From a checkpoint of a small transformer trained on Wikipedia.
Architecture: RMSNorm before each block, no biases in attention or MLP.
Training: a variant of Adam for these matrices, 365M tokens.
MLP neurons of a small language model. Each row is named by its layer, matrix (down: output weights) and neuron, and shows model dimensions 0-191. Each number is 128 + 24 x the weight over its row's rms, rounded and kept within 0 to 255. Numbers have three digits each.
A block is one neuron, or neurons of one layer that tend to fire together. Before each block is what it responds to, as a language model described it from the Wikipedia text at the highest values.

Description: Forms of "make"
L5.down1119:142139102148113118138133145101107099153119138121093090145135136147129153120126135118103149096099138147152191146140122148131151097118153106089138109127070133128144130115139140124110124127148152109095107102118117098129103112169130131106103086133043156086147152122083143124146124131141118109110136127118153132120119133155107097147136125162150121111090124134122102121132162135068095082090121128150120118103136143094116152122118105132128098143081098159187124140142106060136131120075119159116108141128121183095137147098142148137137122178137150198128093146155118151133147110112130110

Description: Small numbers in table cells
L7.down129:139140139124110144097157111150104056133150138142125176139143095121116155130129136139165129080119111134147173122136159139171140098096133091145129121127141161120134143138142130153093110102122149141156175136123132152200146169111111116127153124152122146105104162160103118147144130111114158140137106119135096121158131118140106129134154154166146117116105137155173114160109158102141084106109164093111101097134130116136186119132152129121137102146084134116120122096130126124114109117166178133158106079151093178137117115131117157088129071175114120161106134151168109153112109122125147157
L7.down439:085127113129122114113135144151134115122111126145138109101142127135136143109082136142120127155159108154128166091140130137154105119122121111162114095109106098131107128154137113126151094113148127121139172115134131135185137147096120144098174105157156136123099125126110137126115119123125140149144122127145113123181130092109133137166140110110162136078100111156118118166128164111131122099142171128134105086143121150139157113150123122106130078127130134093095138129099161111126088129147212147199092093149158173112085137145115133132121120135094112156087089137134123126055160146140162182
L7.down508:139142162161136154126134166136148154096131160128099205082148089110133134137138115092155111091129129122147160150161123134143143112113129146117158188089118130132138129119124145133144096108149170135138116119146140128114162138131155129125127072108140108142127176122057127140114110162111161130152085126108136123116114130156101103087177120148140108164093159147141160148122174110123134105116124137100134144152143125138175113153083156176113137133093131126132128116156129172136130110089096122140124131158144110122133110130117156135137140125163133140122156154188152119118061131148168153
L7.down853:109086129097146144125142132157082094127098120121141104141133136168116169148141165189134141109158122114140143107144149112150149124118181077129089104160152124139117136124077128160106150142119094129180128122147131149144105135149097126086165119170127118104141136133113162188136123120140133118156167154138141090149135127122135156127114128148130126108116142165154130160152113154150117081127161137137083144140116098133140119084150116119128092146138132114140100143096087124089154083141173119199122128111111138078096159124147138125108062114090104124141119106124140112116143130146138125
L7.down857:114116139112154173129145175119163162159140117152145104093151119094108139136097123133162113144135096134159184110126138138143142111127157129148112142088122136127130144146059114112134129116162103137149177102140147137182104149125108181125112087116184100098142125146066169129112098164105130125137111144132115119148120125069161120120177126121123121122150118140113159116122147102100161083134194129139171149155117158156159143101121134113091141150152138110100112135129118117144136134133155141155078098145098121088106114128112113140126140109158160131111131135144125125103128130095124171
L7.down970:110102135119148152102147152122138087089119142099137105111151081119127163117098128081157087135128114115115173111121123119139116125096113096138124121070111137120146150143111137142120104113152118152172180084105155108152105153137144113142157055109154107129125178140060116126135116169112122096118101087142135109139130131112105086136147146117159123084153126125129136123133132098128136135141157119136141115124118176220105146124154115148102103120123108102092124089142142146134127142132132147160098105150171172128128104125097127127131155141083113120087143143161124127122124156098115153
L7.down1072:097129120115135145123156106128131165130075129109170108136140079112128114163151111110124163137133118123107176089137152146123095167143170115094087085099115130130112121130109115146116123143148111153138128106181129108136142138126123109127160090138142134100136134122104122134139140111125136127125053143140140101125130104149093075162104056147159116143132143146164125141139129067135151066111160129132150166171135143151114166113077105129106128105161141089151138108121115168149129097107124106137125105121128103159102104138132143121099131123122094148128124113123125102083098151188162134
L7.down1517:123148093084112142131121148111128156113097113099103101117148082118128138130110122127165113107132111136152235121151122140125139130091168095122096128085118152137151146154088138112144081084139138167142169086110127113179122160143139145133147095129102131153156142134117125117132141078098142133126129107154119110139139123128158137115185145131151130125112107153130118154108157118116140120114172156132130154122159168198173152121106146131101119131112088131131157085106119150154137098124161117179100111117126164103107106132108155138154117145129100130105161118161127118126129142137122167

Description: Word-final suffix pieces
L6.down121:119191163139164102128081098088120147130129105103110141146136141137136157090166159110084150125124154102133137109156098137124114165100147114126077077126117137108133128149136124134120158070140119130146129145116128161149114120140112107165099088134147115129082136129131134107122146128150087133119138099126131131165108110162146148146130163118117118175158138099179120092122118121160117068072113157112113114152138126132151099133132079134114137142127169124095122142161125162130168165149093144118118125098065100083130142146155145129096108105102141148147150106140085125099146128157120126
L6.down222:108124183153103117114120092116116118124098132131171167155123133102112096133119134103112128162162151147087135110107128102140106146124125112144087142114086174149152134160109116147153116115146110110193176165114147074125077119120158120110156126109151105100110161133119125095110136114110121092115115167136095113193126134133138093175119131135110112146131170119113131106114143126091076094124150113127186127180147148133132142129117117124124118152127145123149114120138092116166162185109148117140099116114161108119176117088099132112121167123140180099130151107146125108135142136111127131
L6.down545:111141178117127162117109059096097104174128156090138144162139123130157122144153137155101126117126171094117157109152127134159155122097151138185126109144096140135143168117102118103151111091112145113142132116096153138098116151105152108123145079114166117125119163127182099149166152135129140130135128129148154112192109139140146139135120115116105132162103147121156162106125109158115164132143087139145087121149144140116142134135164137110126137107098133111111145096121115175099112133154093080144154101123144147107112160117152167132145138190129129126144166117115156086121153173089132121
L6.down818:125160195129195140108129126130142085155144137070164135181146106114149125125162153179122147142151171146100124122140109093160104164123131129139116101145097173101155106141118128118134144095137121158171147121162144102141153130165143089098141109167134073143099144149114116091136139145131117109164161133141158129157105124124107145142127136144156081136145141142138171120156155113103112108131105137104138123142117116107155105113105095141113136116097145169157110132157126076118112165134100145123156091118092138103100136151126138142135164135116118105167161136123094152130086131116091136
L6.down923:128139139105173128089084100133132116124150158115120110114106149118107144158124110111106102154173121140134139134113125093117110179121117161118100118133089156175156109110141120162069149092108089163133120149096161123114142160122145129145065118136136118157106155160141123108116109161137137156122137115160128123137107115166108168136138114121147108173080158106122124116132135153106135123105140121116122105133132104149151065144161093101129100117095165154142128064167115138099123166121078162119134119112115153130087138121087164172146136111112098152134128140115123154168108132162091126
L6.down1270:158156187137122106101117111143136105138104149184108147111139131084124147139116099124077130149130144110123148113088122147116088121143092169138103191142130155136153146114094145118115115144169142104165146161126138097148104095108178125138125149077136149135125126101103111137148119103113186134086140152133123134124136114096121133213145098125115134153103136160121150124111117136088107102112115133168120113155108130129120104123141089112097118113114143108159140172146131124153199105119134111096121107126179134089129140092108130142166150139127157124102097134141123130161149148116129157
L6.down1351:117167118146098125120112104084132129156121141073129145169085124101103136126125120156109120137108148093126141065134124115124120193124109152188117100108131142104130113127118144128134143106125140121165117185100166116121101148155142095139111105113161141109120106115151123079135126125124118130126101163131163142165112107118149148138150120141093111169145116101142174108139143142115120104086120070185113150178117141130137131130141120100079144076101175142130119119177121116139131119133098150126127135109090162129107149124132148148146169099102139141134131141118079108111174165147107144
L6.down1535:104163180094141116127114104139132104120129110120151107141119117137148108146123143128133144130140153106114138143145091115118098110109073163143098103149107155138142135108154111132117189124131117111148191140116148149132126116121150135155124134115136125148129147113120141150059102154125132119173106123133138132194180126155083161151108091153148109169089173085140125105122122113096139089100131100129095119158149159159139139115138081139128106125105176142158122127167153103138120180138118114148156132107118122088122128078104168136167121122149131094110132189099116142107123116158115127

Description: Table score digits
L6.down262:131131114129118085136134150140130162169146109136131114179081098152106159151111114146170159110102124133128156095086103175133168167100151136129146142147158095124128111132135133123153113122107121151144116140130110121141102129106128140148104120130101135153118146142087136145148108128100120119144112060153056108105091113096148109153130142155116143069154114189122126160176148086126135101110097124115106133128121160131148103081127132116155103129127092097131129157089124095091133132070111121129132086087119132152147125122113113129101107113141093135130149147114167159148092159162152126
L6.down290:152115166117152128078164103144119124163150142115131125150154133095117146117136128107173115096116128144136141135132120095129144040136104120147121087155112126132114082119111114132116137144098154112115134100159110153147103145113122135166127123133114111142111189073098122159113138163089101089154123129102087164167120144100114122153110105117137107153130143084133162144136114093081147123106168176149119106123154123171112155138108102176132095150097105113107089108091101097106106165138147118150114092128133131116119138089136159119155124130178116156104136130156124138120111150096137121
L6.down371:141109131146191122140152148121093116164152135137111128130166101109132126081128120136151103171111136155147123137105118095126140092146137064119144156144125097099116096143107126129183134133086106126109120108131127138149110122085107119114145119170093114153156106136086129159107101125133134076130184129120107118114092157092161093121133137152128150108174136160129104139113153107121101142143120165110157128099129092127138138177124108128132139151130090150103123198114124119103157124170175128117107110101143128161119106099152138126104131096091130105126094084183158131096105134119141139
L6.down396:125131174161150138151150168088160103147138108133173130145139114064122109166124150109162162111091104128125139134085156134124093107127083097143130095112104142103104154154139122146117095123135111129163125122136154100134131119145098131083130096146190134137117177127142126088118105152103099137116160117115117136093116124161121119127190118133109115106089089107076152135142162103106109106105140113126167105130143113143175135113121121113108127116137132108146127136121101090131133116094147140196104120125150074140135179097092147094124110145106128112109161122133106126078116128113124143
L6.down417:137168137117084115104141131095157149127121109143128162144137115112120124117118145068116154129112113086133114135118098129102138165114127080161111083100119121135113177155154134124090126114141124133154106149144139147142128098137096114109120095111136165116116155113153146105127115166152084117089133105131109146130130116125152138134125172082146137102154119098111088135145163070107123137117083129092144116145140098144192131135155108156126098115139118093137118110130083181147134141114138174169114157122163111156157129094141117083124127119097098137086155104147128076088160159123159145
L6.down1199:154164126120116126090141137136149071185113111102134109098133134102149163131147165157087144129093124126103134156127144153129130107090084105148130105142138110077131156119169090106140118101107114146110114127127095134141153119130116116091118094127130142138098096146117134136107119171132115136122108103084130101112119140137152099115095147123142154082075123114138109204163178118133141123137095072103140134129129144076161082092125119155157100086086134118128101161130144121101111142117140140171144152077118131126112130131133152162113104146130106151122174109152125134115121163139138149
L6.down1280:142129148129139073158130149142118127113140085162127121089104137189168141143152147131133169090136149146078141101136086132111142095146120148132128103164147149093125114129113110118119123169090131153142134143173113171138132119140108116150144101143185110102120130132119114145148097139130124111156136073125143134132121122080112156121086126138098109127117124161171096181162140148106134115083130154132145169115143112129144120144087117139155161168079117127119114142090177110099113132122079125162131124109118140115129107124167094153103102127176100143134111153111118176081143112121144122
L6.down1431:140150129092092110110143108096096132122125133142155119096098132132147123161136151124099149103098114109131103095103176128102136132098123156148122126134099128147117134105158132131099119123109122132186085163134163134136127125081135099096117116099166111108090151118131129148134143155150131157132122093162103164186132109137158133186167077118117070134107107107081126157141155118102168124100109104131138127155132115149151096159132112121140114112117171143121127101195099091146121133122094165165158121120135144150156136095102124103119136111114118117107094144106079102096176146112133119

Description: Mid-string fragment tokens
L5.down296:136132118110116158116106140108134119146141135105148193097166082101160120138138156118156141112114115089114145165074155142112109097147142127176118084136135149135100132155155103125176149130143161113148139110120110126139165153052127115077140184105156129148121136117156137175131146141162132115122109102111095102118141114141110118115094130115156129112099136119083103100142134131155100150111150110126075140202130135137147113082119157102133117135155109083130160095131111137153117148135129116151134165127128131135120091152105152104129120120099097134107111101140115114151064131113148147

Description: Clause-opening "that", word starts
L5.down257:147137094140122106126106140140131120142136117067102080138130114146103138145136112135128117177093117142136154084120146112139151128109110144091098151160109120122169170099126131074093116113176122130090131098131124146096162153175140117129132123173038114099139174123161136117153119109119113091121157126152101164162098128134135138086148138165154163112143080149133134142121130120057137152134121121146083115105110169143122102121122157133131130101103143150162115142139123104123111115124132145140122172127106155154140135100122139129071124167142144142135157156139138135092143119159148144

Description: Word-initial pieces; made/compared
L7.down79:113099147114150145127132106120156118106162135118145128114114120102118162115097121104083131089101154142114123194106132150071106157150140153122104132121094155122133141089113122109113104160119089100157108127156139148127118125102144123125114105133140135133140095120142167093143089107097137151102157125064135118102100113128098135127126174089123140150108083114124150090153103143137178129138118138161148109123120156126113065113166143125122108162150107153153088140099168120115119125106103130089137130117127130106122198137152072164111155125121133130144132162132176140131185102125118169
L7.down438:124138103118155124164186112132133125136167142070114150129134142107127116128120098143057112096102120166100137144106138130132091162146114149130134122104119143134128137112123130156160101137110151138140092134137158153121128120122155148118115058133108142136126111124118137094111122128096134169097084132104116132110096131160076079115123097131150098190118106130128135120149128109126151118127118127152132152098113146126136103132146094126154140099139157178169167150168149111123120129131100137058146126147091140093152176113131127166090108192172147135100132145132120155167118154118154136
L7.down586:128128115146161135138133139102144119184112129129135120163147128142114098137102126111082168196147135140123117086088143151144063213144145118147130107132109138105109160092117108097131112129134149123121090127127094100154116132091102117150151101158164121143130120155152137106144152148107086154123121150087112121134126109142105135112110074144115102108109144110157130128161158132114150128142115134149150132136100119121143122125067101134175151086152177141142140078125078094118099105153131131124145101115091103135140124173154132123101127099132186168115116114099147127122140133123136148
L7.down596:123142153122138135160124138140146119117135116157122108119133131072099098162103087119118121116152111148142131108158167155134145078126122088148112143124150120141135136086100114196156107142123146134129108106148128076145134122157119137161121083127149125168134143135140142122099132108095112143103091135109129121112118112172154121125121101131120122132170148150167162142125103097111144095126158097133118192142131131125158174119106116148145185135099192133132131114175129134140149111104171144130146086179113119084163170131102144125090091143168133131151162109161133111161092121132126162
L7.down760:110119160095136113174166105154130176169149127143116148128106136112104122121095092114109137133108119139163183122111170140114154109121112118128103159138110135139075106112110142117148085130117105134136130121095153165157146117086124150110112106154186122131138135134139163129134142107099128148168136109098096141157154142112102151126143100126130123157094148135130150172153104061112159116137112112135157112120106128122140110157093128161106142112158161151176136140139113179142117112079126146102138144143115123086136115103164121151125118147148122129086139142149119127084078088172146189
L7.down1160:094141153128164119143102118114155100144134152154144157141094156084117087124127091124085158104166128181145135152150161139142117140133123142115093118125126121124115138087108112137165104151087126135128129171104132090118153130111132119147163088110130124165128107163172133112142128087130122166113112111082122102130085125172093147142102109126115123138122127118149121153168151109091131097142130137132151175127109129096106132138096070136155152131115169123153155101145122104140148131119131117087156108163088125095162156155148136133110125106198132157117093110136146097130112121143186167
L7.down1386:119131102145164113167139108123139113203128132157093140129098166128092133121097080140125154112127112148097158140138150156112114097141123150145107147166149149115099163119142099093130099136091112126133182167135116135152124141079118119096136136122115133097144067129149139113115128108114106143131158150137082132151130143076127136113139101139083116138113122142163135156139125115124147154112107135166151117124098099096157119162144085132150075097134125122136130151135128052100103130141131123154111103131097145137132135090160128147101106165182132165090150126127145132117173117102166143
L7.down1390:129130143124117106149167160080172170154087094112108143173121088115147071125145109126126114127129103106111146142102136115136106148126167118168102110127135104104136102131116122101172109113097142150141083137131139128159089143136141142124124187123183145183127174132136130106091138156096115103146088160125111124148133142095161091146130085140120137130146131096132143113162130105144129137142098120166156152136122169124126138125101084155131158106122098172153123141129125096118157138115147160170134121122109091131158114149076117089117106157166104146084138097119128111141150163124145117

Description: Mid-number digits and word pieces
L6.down150:130146156144120201117102145157149137174082174094113108149188099081116118138155103130143120112148135117143135126079094099132125100122107124122122134134126129122178105137122124126115142067132118184106147125117130132144134109149137113092110113170124146125138189100142088129120111126150132107138148104110142162160095113125131101142116120155135139128144145161150129151150181122112105110154137146105186101118110125139117091115155127119109126118124114105119151143090081165139119154136107120115134097113152094120082148117124190139132143152113073113151152114097158099115103173122127123
L6.down242:117059092139123178120140150100135092123105111086152127115109120165129098150112160166091127123169114085080131169136158125105128163115137135112112158125172171116149123122134096112133081120149114116088117111104154098101118121139119140098163102096199149123116130135120120148154116144129216163111160146101148113121100145122106121131100146160120161125128138135114102113138115114152155151160154143133119129111093152143108092133093145117104155121116135098126135081152148154154137129115111117144127126122130112116166132096157154125132141079155112129132106138118115138184111108172123129
L6.down372:135102209122120145112132121128129101130103127149116124109155101104138126131150106128104119116162134117098142121085149089118141113123134155138126141120112140129165136098096130159161104065107110115136147102122128062129136121128160115117080122122180116163169170144127075154151132140101193154122188081112127173144072129140189088137131119107107116129131126165114147161127161109097148123149137148139164103107132140141123118119143097098099138138105132092119133140097111121113128111115112070115123067129166151133128138106124124160128124111128115121110138116140132099125136149091120124
L6.down431:119158192137141136132121132142151157149090128133160177137193139083173106160141130115140166120140144132149135154110114120152088098110119129129156087126127192085146134136102152126100106161122135155143176108132119113155131109150127141140110160168153118126086178101130127133122116129131153127133138122108166139126113134120119147146127119086118110174139118128172162120131113115114114192181129151125169112117113090158115164145136130135101142111156053136134115147089121164128112134139117128145092182100111104099092107128146152114124174134139129116127129115128141152108112129104150147
L6.down639:128138160122106112096099162146116110136110164150119158145162141102106096108139163153112116123152124152118107125121093132133108087130111122102131148130126112115126094162143117137194120100124118155168101158132121111126139116098157095090136106145082137121133123110129161145166113124134135130109150098146113148166096162125148071140120120164161116144121163162070143119111153127119150052129143112128159087095109094107123109139139140106169107123130094143150128180112097117141164161124130125112093120145130104150116154131143162147109143088053164123143084133140123149166131155116109131
L6.down886:098118115094133188119145118152122123178164129137187120168143146138105125105130141132141128125122079126155115167124159120132119092152066156108113096150122113114140138125112133114116126138144126194155144116128115169142134119124111152132086172144153151137102141086119143151102147172116150127141122103104138125130096143100104141115129123136188106135093147107120197122144112116090121140122135157135106114070118117161130110140144113137097101124120080106120144099124097143121102155151116161156151115113111114093143120115153187106118128137159083167102138107127128157125096159137143178
L6.down1335:150089150131130164130137134104136138143111151137171097147133071123149112123119114161144118145088111123130104142095127117132179103108167097140192117140124109128128097145108103118149109126094114138127106102158131113104157161113101119081099131146137125125117165131167089110133176157138111143119141082099139164156097117164136112148113130128126141106116110139133117109158181111094136140179107117135153123122102106117126122113142161127133130138134083093091116128052114176126094140086118102147118079108145133140101127142134135097133131162144079149115117105122167087142116179104152142
L6.down1410:097102160108131137121110113102115086154116094120120112129157149147152159146114169146124117149214102130118144136157106119121107109149103149103088138153146087135170136143125096145112155114154129140103151119126163148158111113128104102126153098119137135179122158116087166164124107125103160132113135117105137124123112125116144143159105118167141143144160165147086137102146114123141109067123118131105158117077136171129133091159138101161130104161085162118092129116163125126140165152159121106083117081101162108113150114082128135128149100108103161089141119127144128117149152148163124106

Description: Word-initial fragment tokens
L5.down1496:149154132108154128150111143150152133139142129116106124153150143128126153115187138114177112111120110167136133073124135076125118114106094138110133113159123154120124109098141131134114135079167112105088103114131090181124126117129144114129131116139097136121121153139132103124132123157125109150126125129146117118153117128094133134141174125191125120127142120141146178132149127146101154177141152090126125131094128155136116147147116128142117120185030130164154154153100086105126101118107115130084167150151109147085162138089138094151141128169129154147137143163152127146130126130081102071

Description: Word-initial fragments, likely continuations
L7.down24:151115162053132092130132126117108156153109119171160167144098144114096113150145129147156163153169127158159068104164123130133129071115146145150159130168174118122070117122132142138148130117092119119119107181099106147140111110097127114143111190131140119143110136122123104129113127118165122128181133103147096137111139120096182147137113107105100139116203117105128149071084126119160092142125132127094132141145117122111121120135151115099130126152136117112106122129127096116128115138106128125123098138134156114126151138088073156111100124092143146163117115093140106105143134124114146125
L7.down154:130098146109122115193102137116134166094158089127160143147146139094107112157113115120145100079081162154104108155161154123106175086114112164114069167141157144159152087118101133133151128117113129121120108110131157091110117127155111112144109149112105136150098119110174153173084153096141134091112145114138157132117119120159166142131130087090137130106151112097122163098147121138106142144142132105127126115128104122141103161123094131150094181153114112139143103149119111093134162110103108121135119166127183094115164122101118115139147157143126113147165131129148145094166099123142103121
L7.down326:120163112113137138180129115108153141106082137174113102117140116121126085136144124137151170158128159152102128110187136169107160086135161127130095136133140145135136100106132141148124137125108120140133114133160131060118129173149117066139107162132175118198142136123132134156109159106149143095095099125129155108087118148152156104149117099101157118163159140102165144116137152103130137088131098111135140141125140127163131204140100128123116171131128077118166117172146121112119139108095120111137125128163131105119155101155112149125149128096142150102132139124159102121139089112143113140
L7.down809:141135111103139116140106124126118141104168154149140121144145175122125109134129162129101160127126140135160081154125166109155131104127092183131133134156147103105139141111142147103124141133107124088110141139133146144105162151158140083090081169115146116137139130141169115128080145167163137130108141154119152134107098155142137146135137135107125113131095138074130147139135126172114110077121101114128107115117135063100101145103141122131115115139122113126165122173115118095114163120163116097111153140150130115093135161143188108148154160167165189108143093148143129092172108089168150100
L7.down855:163157072156140124100090133151127170090114114162115129140112147139109118159152133117126145168142152119141090113144114139119130077146141132146113193177154135183110122118165137097117135112140168098115078128167116131147128115129124120160156166115117138156105132152155124194142126121128155087162144116142116134120130135155165171119121127126138088160126131109098131149123139149091166133113102113119109105113125121068121112158104096115143187148128147127123090152125135088134134117199107130143128151126097077177141120145128109115135096104144154114151125113105147146136143120131108118
L7.down1180:133117184143159116157112129174121154146087116181160112138114170134089134120111166115105161139127172108153176147152136134106140084152114154137105156178125128134140152125131130110140161120100115094097123126144102085123127120083078131161172136087157136107105074152111172130104122150158137149134159146137137159096149117101137153114138095147099137140112111152150101164144144123117150092177126140122116137146148124130105087161093113114134136125135153100157139136128108097119115123137144131097109155120135092174102153137138162158148134081169134139156114126096147131137138100165146113
L7.down1195:124164119118110120105090143119106206108132136142135135119131149139148091108158064130121180141165168143175131165128133151135158112117145102137128151176151138134146099119124133103107088116096112107117121143119136130120157116123165109157092190130084117150125143149145102164151135141130136123155186098122146137097136135153171126099130108114123086149129154124139143131120123143107102113121079132121103166102168115084107150146101091139127141196121081128173117135118135110167181129129106122134116116139092083110114140139145111102121128102143153113143123110135117105120115095151147112
L7.down1360:121108114134179143118110118122104126088138127168133107151108130112089122131146137130165165174150140134137131130133125141134136103121159137167110132109132123150119164127126139144115128103114133151139113126165105120135125161143142105099132173101167147168105117150116104131136149141143141079055121093135116080098117126107125142135126158165155084157125111124140119119146144148113135068135113126108076154110160103127115129088107117130113147154095091109142153123121131148107151108147080144163154128148154084121167126179122148141167080114153180064146124138192110123134150115158156147

Description: Foreign-name inner syllables
L7.down99:139150123120130110072117135189129130125146166126113105146137146181122101115168157131142132109146142109134130134134124168146126134145096122143156153147126150126161142115144113124128169113157090112118178102115136124076098128121137124115148127146163131128107060102150144130114117123113113117112173147156143138104165128109140119142118148147196120161105140119079119187106106141118150107166078118125077128078130116100074108135092128113119127109181141102091134138142117114110115160139133115139135104124138099141100088135135139121214127121141151106134133134134108150156112092158119109
L7.down472:151124142122115121136134129131122177183124148153143132178118128175135074130130089177129108149142139117121107083129141154142186116170140098150153085134127131108108105139122139141117148119094111153094163159116152152097102107111131115073116144139174095147113083128116090119111186137155100149142121134108168130163137122109158162147108081138161151122127146132147125153112115121167105075142120096139135163144136092124146151089106156128116132139145115123128165144131112135131153132086110116182112147140149153152092123146095147143166151139116139130126147130132086129082167140130143108
L7.down570:120126116145116139105086115147100165143127132160127106138115176131111138119113147093145140141153177127157173107141131141133152160119086121113104173124106150153148125108097140101114117098131105117148120114105150089109160128092122104105140060098159102138128086154118127145137126134106143157154166110119165130123154134162126139167138118134130141130109151111119127128135146164080134099174130136115134104096141150081106099139081095169136081125098080108142116102136075151125125143161116121125108159114146167182145112166175107141134172130105176160123114158137109150117133116143164123
L7.down599:114112124116079133104127154115127123149109123044124111150129136149128116088114131146083129137108162134104147126106160171119140125114129123132130105147102109113161139139128109105129149142129103112113099106113125132109114092121140084114149140143153105164161068109124107109154171156137138155088175109098125157122125112121139089135102109096146139079083129127112124166154122124113156133161131126104077095078122116130119097115092136124146094124193117174138088149111087127125108141143132104138143126116150112151091122171177088130143153150097151134127115139098144158189128131120130106
L7.down874:140109101148096141120136131154094144149156120134144099145121155159138125087103139148111144137069139138120110128125155152141184077134079152146157121158146118141160167132099130089107139106132114096117159145129120155132119119112142110077116192098154127087137119100157144132141141132150141136116172154109146174119111128128157150163129108113164132086077087110117154153119152148127125119141130101124107123104107077098080101100128191140112098143144123116133136150070123096130156143176138132130149146130132118115116131134154109094168156141139130145151105164109145136133165088160130116
L7.down1101:122104092116094089106124128101136118104128147108113115094108145147139097135122101128115161099149160129084114149117134160111138121112099098149133104160119135068142136136165109132133095112084096130169103189076155110086101096125148116131101119099171112138129093150139130097150146126130107160114132101143126176110114133106110128130128101139118197102147093117136174116127133118125126144151088111134115122098134157134134127143148141133119157098131103171130163122129096087126112144093119143132098100145124140160174161112103127168119183163123166136121132107117106137146166093095099087
L7.down1255:120142139135095115164119123115120126126096102137117132095164117144136112180144108089166105137152139100132166106108132076114150151130125075161086089079088124120124137143123134136090131114102131127122109123130131131128140115143119121096115081123189121114128136163071109126138137155146127142140142118088110137140135119111168110114136122127104135085166138129130147095095119139112137108110152112111130113140111132174142125118138136135116113119108169130097145086147109169140091134136117124099117119122159154194158097123141111143120169122063168123148164083103097091101106144124071078
L7.down1410:152145135145074117132145155218116131142123109094102129111121110178159126115120133157099116111085139122115167158094110136112123148134111118151107085138087166123160120129150141112090126090129119101097133114159142132108103143078156119119152078159171110114132117103074105099153135174156183153104155128160120141142165121118138120142119104151156135120080107137112102192128139143100158131155139143144125084110140156142114079139133127136144085126161128153154116110090136116126101157126126112142152124133168132174120137094115121123149133147123149115108119122088128142130103140141134114